config = dict(
    num_hidden_layers=10,
    hidden_size=768,
    num_attention_heads=12,
    num_key_value_heads=3,
    head_dim=64,
    intermediate_size=3072,
    vocab_size=16384,
    hidden_act='tanh_gelu',
    norm='layernorm',
    norm_place='pre',
    norm_eps=1e-06,
    positions='learned',
    qk_norm=False,
    attn_scale=0.125,
    bias='all',
    tie_word_embeddings=True,
    parallel_block=False,
    init='orth',
    init_std_qkv=0.0232,
    init_std_o=0.0288,
    init_std_up=0.0332,
    init_std_down=0.0332,
    optimizer='muon_hyperball',
    learning_rate=0.00843,
    lr_mult_qkv=0.5,
    beta1=0.95,
    lr_head=0.00593,
    max_grad_norm=2.0,
    warmup_steps=200,
    schedule='wsd',
    decay_fraction=1.0,
    decay_shape='linear',
    final_lr_fraction=0.05,
    batch_tokens=65536,
    max_seq_len=1024,
    doc_mask=True,
    train_tokens=596100000,
    max_steps=9096,
    dataset='wikipedia_en',
)
MLP neurons of a small language model. Each row is named by its layer, matrix (up: input weights) and neuron, and shows model dimensions 336-591. Each number is 128 + 24 x the weight over its row's rms, rounded and kept within 0 to 255. Numbers have three digits each.
Before each neuron's rows, "fires on" lists the tokens most often at its 100 highest values on Wikipedia text that the model never trained on. A number after a token or word is its count.

fires on: "\n" 25, "The" 19, " election," 5, " election" 4, "-2" 4
L2.up2597:101139142130139148121165154126109117115122157149116135112123130132128109063153166129107134166112143104122138120104130072128133164105130118151171122114136118123126098134134144059143193116151121117128111133108134139128137096095143146171096152125144136120141111101091110058142127086175146110100096111159106116136126108144156110144147125135112095082098100137119113113126097102129099132142141129141122129084105097147119108123134171130137148082168117108146134140138078135165098125147105117115102106151120106092128118117130091090100157149119105157177090117105157132126097130125082094145087102179129138142150107108137130114119142114146113102125146116108106134119092124153119091149144119106133135124078151158115116115145125122126123100086087147141121124141106098153110126158165

fires on: " |" 55, " " 17, " °C" 6
L2.up2672:125115128120119153110124115096117149105112100118104117146139136087143121110101124127143097163152114131095142169105096133099131137128131140088144104151142135114119133070110163129120153119136151119111108125088120125126138104131149102141145115122133110168145113137161091143171128133150154151144136175164146087119110158124114093085148149142137059112085113147125142105132132072093097097171099120089111157102122117168125129139154160134128160143144146106142119124119113091099114108152102126117152111125118080109139111130086067127103142128112098134161119125132092140148090125138156112164133161099120110150135127173125107107108121143122197097125131144097133111150120096141152119149103110154132136134132129119114127067092100134137098101135091167113153168134153109147160125142139

fires on: " |" 88
L2.up991:144137107152149091102135101078110091116135097152123135128108128192150114109068125111116126126123142156119114099128132123114187130134098132176113116113085113165112112098168122128156124128124086093133131156121112129120113122112135112084127101123143130116094088150133141106129143153109120128133123128133138105168126104129120109135126081144122153159129147138105174175194133150106125080114123107119155127157106132149147099084118121095102120090129156141122090175109150099123140130117109110115163142155113096139129145121154149130164115092152123099137136159134156100105130122095131124158134098110136138122168091153123127147190111100096129112109129167162124071113154114149121113154138091125141150104115156121077059134166116117139088145119160105090165102129134100171159127092122

fires on: "==" 37, "===" 21, "====" 11, " ±%" 7, " c." 6
L2.up574:103131087117125157143130151134133173064115108124107100156154116108132095126133140129117111113097111112139141136107150149150135080110142139130144128177085074133114154102128110100119147175108111142119126089130112096142148079142131117122087136110135131122150101099133138142175112124127138123151149109124136133105098154149115081135160082170171125124130126193132147138143111144161125107110139099199129117099092128104107124129112130137148203129161150188121154110158144143103122112133151151177171145124100127104132125132162126159159148124117092145118145134127127136124077097120119125051119114129132135133158087133127164118098110134108139135129131109098127110113113118144163128147142111120100085161145157092061107117116145108133117090133085113125130107182164078147140145085180

fires on: ")" 29, "\n" 27, "a" 4
L2.up1163:083132147097161118108150138116117160114169148182121130102113146124125115140085167118144136127146147083142147134120145110142123117082103105183149147163143148141108084167146118124093146108140124083112154115138143101112162159111099116128104136155130093111166123132141124107119105127133157115133112154119135143126134101174136071168122107120117165160127102136133111119144099149139112112119130089153082143105107160096107087123146143155127156087109097151104118104140139173098123122156097106188147131125112106147112092149164175119082145102177098102138108122097126120143102131095119136124158111170144148159081124107152137089138133167136125141086082144086119122110108118114166144124105115132121153160102127136112172087116132129159144132125128091126131125141121165092148131091145

fires on: " It" 15, " it" 15, " at" 10, " At" 8, " on" 4
L2.up2516:125196140154160129139183108121111134135093123128138086127147141092131119130111142155144129125117160125155137143084129122138143161132102144095177162119103107143083169122085130124111122111165126133109145100087169105148145142135074072096126160101138116138150096142159130118118171141099104156116128106108115124166140095175173137130112152115097044084162099083147135116115105130149095126130117150094115122143156123166107155132100151123132118150162143118143100141136177134120101130121136137147120124165167124089118130129140149130172077122128134103094137179121096161137175132131119142166104104147154149144142102161140161155135139146101141120159146113131109108152117119092115135105122148126084125133119150093121116079141096129098159095137063115156114175138135167124171174127101

fires on: " V" 22, "v" 11, " v" 10, "as" 5, "io" 5, "ord" 4
L2.up526:140112112168115120127127125125109136100143135110143127157174141109117124125115143123117113133121104113116110170112113116134099171109095118092154107097177155144140126111151126148140141112135114108147161122128118099117137141110159158120146104131102130143120123117170106097120142121152116134142087112162143088192095119110149165138110112097172139111127065101149135141176113090114137145141140149105137165108146127131095157104157142171162107137150126122146069101111153116171130120162108127154098143105115127111115112095107086136128101128159135135110129110139076122121085086144156126156139113096151139150106090118111116124088103151140140100122103119162175089126154095135146146171127126123155103145078113135122097095130128099188111114127155135156149151144101148141140119137133

fires on: " |" 44, " also" 21, ".6)" 4
L2.up2140:145094133155132099159148119130133096133119145126106085153151138210140125116077122142143123108152136113112136119129129130139154132136152122131110147168129150082124109127115150131113105121143089090155122172104125165152128133123124132140090128107153084103125123129160111135164173121154153125123127092145124125141104135098159098146145093127162164132121128133127119108190115114143157130141146120110104162116142134135121121102120162142155132129131098153129137166095177117110096136157125131172145139138108154117146118186087145164182102131118122139113111124133152104117137101110119160071148117124109141152149095141135087100131127116099182118142110126168158159119098134124105108177127153109124138140069137119099146107165106139091150162083099106132099131136103114096129146147118

fires on: " |" 36, "at" 9, "ur" 6, "id" 5, "it" 4, "se" 4
L2.up942:134120138108139123166108110110097175138141168153093104126136119145147151154135143158167120127097133161156169163105145135135162136101132162099159094129150091135174157129147144110107126119128129126121131189140110134154148171143145102131149124072164127119102152160141101134148087150134099132117132160122119121135163123151145130106156099113129112151159147117104131146140129113148160127116107103086119133108095146122085154123121134109106088119119112118109142141077111141089134126148109141165141097137096117095129084152104116121168122109099127129102094155122162137152171088111164103130141141149131084094149066087103129158098170076114120122086122143137138168136124132144115106091142125118123160089146160137217134104093117121144151160147123134112151119115122158130095159143109

fires on: "es" 23, "i" 14, "ad" 9, "ella" 7, "a" 5
L2.up673:148066178160086107128168132137113150152142181130121092168143120128135129130133083109142118105163103106155164093125112133148153125096127170146172086158094150148176152128165153132150168101156131116136135122133138142161109126153116150132125128106131116095176118133149146107110130183175139129162128110113069136117166087096109021163123109132125090155120112158113098118169121152124119104102126094151106171126091144120111119132144121136152145128094133146129145132102121141139143119125130136140136143077164085102091123153135131142117113121094154123111137100123111081114115129119126139132135123173097074138073134108133112172126108122113174151121163086128131107178151108125159143105091113119141125142132131103144080106127132128133145146187115126067149157156139074133117151113156

fires on: " v" 15, " V" 9, " According" 7, " author" 7, "According" 6, "ater" 6
L2.up646:124152113142122180125084135171131162156064138131135152132176117184101109117129092134154114093162127140111151147115103106106096131138152158082084100142174123122090138145155112132087105096111100125164119169127125157095139152119112159107100125134168151130131094099111126115152141171158120133099133123115131069137140113123153096107108117108144141100106111165120112088118137128130112119118108146134087091082132148126133122166148113152081096089149105085142105119172149090138159077182117129149130071133113131126127099140153141111131079109138120124095072057117150147139100097089124109104117107145125134191147083135126143102107151134125155177127150072103174118122136107135114148088122127122110085143102172141138114075119162124107117117161168147161148100132177106136116131131133

fires on: "and" 31, "ue" 16, "ne" 11, " from" 10
L2.up1585:129129164134128116140105154141126137149092160163076139154107118129110160131153181161142126129135136140112137131108123110176094113161104078161158106134157118107148108129156148117106186144123099093106115085147099134101102148162120138151151134165121148127122127118112149144124144093132086169093164130125104097118126126128151096145119128112155133063166118137133128157106115118179160159162118105126147142113089109140130092167099103143098118149082118088150116149127130097136142116159153181108100098117114104108110129097172110153071109146152129117126146132082108103141096118114155144081129120111131156126164154116125139116116107148184120108108154153155121138089093124143138142141140120123137109192103151097123144101111162131152125085122125127149111106117130106139158131144072

fires on: " as" 23, " |" 19, ".0" 11, "1%" 6, " 0.0" 6, "0%" 4
L2.up2408:169112114163136135126134112135187165121102121136109152185156092119139142113125131141122125115151114084127128113130175117136122121113147135112146123095111153110084091126142130115095123160170103125131168098097118137140097128140142123125135153154124182151100105105133110130134170174133185120164115130135152130152118151145123085123084152158120140166126152113085110120150130112119092117157132126170153142131161131133164161095102070134142160107119148124118126151131086132120109145136127133139147110107100110153114120127106077107126144108144102121160094175130149088114115158145137159105102155124103161136150157154134142126152109142129164119119115129111146167132112090137137074140122135088151083119141165129087099172145143126086121116151108105124126111124140104103140139129136

fires on: " as" 23, " inter" 18, " post" 16, "re" 7, " role" 4
L2.up254:109114168128102101121144147140149108131173137140142115110103090168189087109159125165150150078124152106099149149144147128079120146102153146102122112148162124143168067126117120183135152119094085138128148143176130180125134121128142093124137139098180124154138115133118116094109158171121121098150142129052107147105114153128107115184085116122100154109135121117109154135174121159151099122150138098125125139097124132099101164120191137097109103120116079105145087089147131098119146130133146162161129111130137150149149097107122109169137125093146162105096122140151145148105128106114112162127152127085106134178100115078131140133139135098127155148117117081115152130122136155163146099104150083121128090152106148147145152083169121121113121160101109128131161125123107074109077127074143

fires on: " at" 24, " ins" 11, " At" 8, " set" 7, " what" 5, " is" 4
L2.up1434:136156125096146145160126081108110107121100132125160145169122100134134159124136117148157110116149146164158074090131132143128107123069121161110154158132110141130126144134147113137142118159104083124131145077119135115127115095155108101134123101094107145117123139130146151099155108126155139128126143102149168140097098096168160071167172105117082108103103158129196096127111118125129143127129081131118136139137132118115121123139132121127173125142155135117076113150171126118108134108138133098126075161119105118075100147191154164108100114096139096092134123163123124148081132150098135117153164076154118148112140107130104135134103134128115167090115175126130168119128100170127142076114127127128129132129139124115153141107093111132166125137115141118135097082171145117143171147133147

fires on: ":" 21, " in" 19, "_{" 13, " March" 11, " |" 9
L2.up154:096151107184132128110082141154140127140156144108093155155124134144109141086146142148117101140193100113105134135132106151131114122153167154108148152094144134118116110145148160121149133114076144141114098155128120157144148148111091100112140158087107131092112099108114171178128094125135126151112106136116124121147136107094085115120122114123165113126168108128143108158085133127176129149162118153115076105158148138124089089122194114144149115124142131116119146108046123101103108163125125115131123157118129129158114145088125098130110091128142161114111126163150158123120148139163116148107161150142131148106116114165137148138111099173104099103128141111148129094134169099149115131154121147157120112116153148148136111142165131095122138142128180129153170140146147107105153164149129

fires on: "-" 20, " March" 13, " January" 12, " June" 4, ":" 4
L2.up2987:113153103132153121142080140109154130131109135108124165150104134081128150120119116128148160133145136153163119128143146168164114153126096134124167155129132134104083093128120155148127122108090106153141110135139115136123125116113145125138154103147122098148144123114114163137125186117170150153098145132079167147102176113096078139142108124129105081080117139115159099145093110121144089160156110140156088164158119165116120126118138128103135127126180130159126152114136061128171165142156147103128124144128080123112120130121124165124145176143109136130154139150124151114106119153114123194105117146119112113155120090147103110097137091106086136113090155156149130120118145118135152132169093149164097125077118135157143118121106151127114121097144146150171099120153164165139098124108149

fires on: "\"" 45, "]" 16, " their" 7, "'" 7
L2.up923:134138090099153098084120090142137119112141046159124184174167139140142124142102118106130137141137142159160093105106118158163152148128077152100137123152096098102137127135156147114142113162108085117139148137142120127109140178154136111104120123140174124092104105172146148157175115130141149158129103138113154087161142103099115078126149121091139128146139162108117114140165138114113114137121105137140124144149113156143077111111134121099167154141135135096116173104112166149121146130139135140124124132163134134114150101166175124097090116125130137132081144102160115130099166142122157104068179125158134119111126119126107147171133122126137157138151115083152138134117119111096164111108076119132100117163131142100107138152106092109156103099107164120151149138169117114183152117128108

fires on: " de" 19, " to" 12, "e" 7, " inter" 5, "-d" 4, " Army" 4
L2.up378:124119136130124110118115139123148101103095128098127087104093153120124088083150127165104180158161153127138165125119126095097087145130116111171134131117147115138102139129133151154070085095114146152113126112111128080143094118140131112113147114110143166162150148155144194077083089127159099107144102105128088132115135120143109117136085146151135128144173102121103081143143092151148126123141101121170121124122155154102136138139128135129162134095151164118086126059118120136070081112104097155132134121175093120187161136127117091149148093117140118175126118109115183152116132137121154145139141146143130132116153116138151125134079148120103096155094156135137137149176105145126113108126109101147126095126118143110113159153132109146141176134082125077138154137161096160164180147093154

fires on: " " 50, "-" 38
L2.up1658:097120110075143139132151082114100143105147130139134112143122139144122125140127138156122094154127113111126172129088160116105120147157093162091185119112126114103115102126104126133101126156102115143139127112111148109117137154155120100128130106135142154154122177108158125091135175130123113118126119107145132113153144111137106101116117154093170113176129174186150117116121133125132137128133084093090129164111112099141190126098123103112127177116138180141157095096098107150101152137155166117125120102119133108155091131128136050140093156104124137109146137121107145098094136147139158085093112098142133081171137116128144077124087127173163186098164185107104129129126126146134123123155163153155133099122142122135128150146113127122172123126149129137149136121138120171083162164115122

fires on: " |" 37, " as" 18, "9)" 6, " on" 4, "ly" 4
L2.up2569:155128107161173150097101132149124119137099122130109123143151071168087133149132133100122133161144099115126090132142126110114129121146108103096138143127123129116131109081134192087077138167119123122130127132100129095151112077118141086125111143129086097131128151095102081154142145108156115125143138164162120144123153107131109104118065145133099143150136116093119097109121152139120146119159126172148118144142115134154126161077149141158152156113124164135121102103135149155130166131120137115108181164109132143176120159112128112130137129142105095165131080161133123134137119130143085096123130101103150144129137082117103083146159138130151129131138127122132134096136108168159148084146154140170142103175154126168151100097118104167143162165114153119136139125153128107146107116139098

fires on: "ra" 53, " extra" 8, " Fra" 5
L2.up2792:151132138129127115150113155118101102095113132122134144162107098120112105113133134132098095163108108080111082111153189119116149131116155148088109119112116148140108191126134140156109102121119139115156113129084151090138126149152115088086140155174100119130168143101148133089140111151121151099116105090154184135150083179108110151128138095104098112088091136121076130119131121147125129123164112130115164152129096092141133150135053135141126131082101133151142147122095157083120112137107173139124117147073106147102162124094135118173153110086116122126135120154136164142124179140107120132147182101111131148104140164122146147164153134164119151149125105079137115145121155168088133139094143126109116105149144099098141117123124173106138162122110131145116172070143078121126112109126144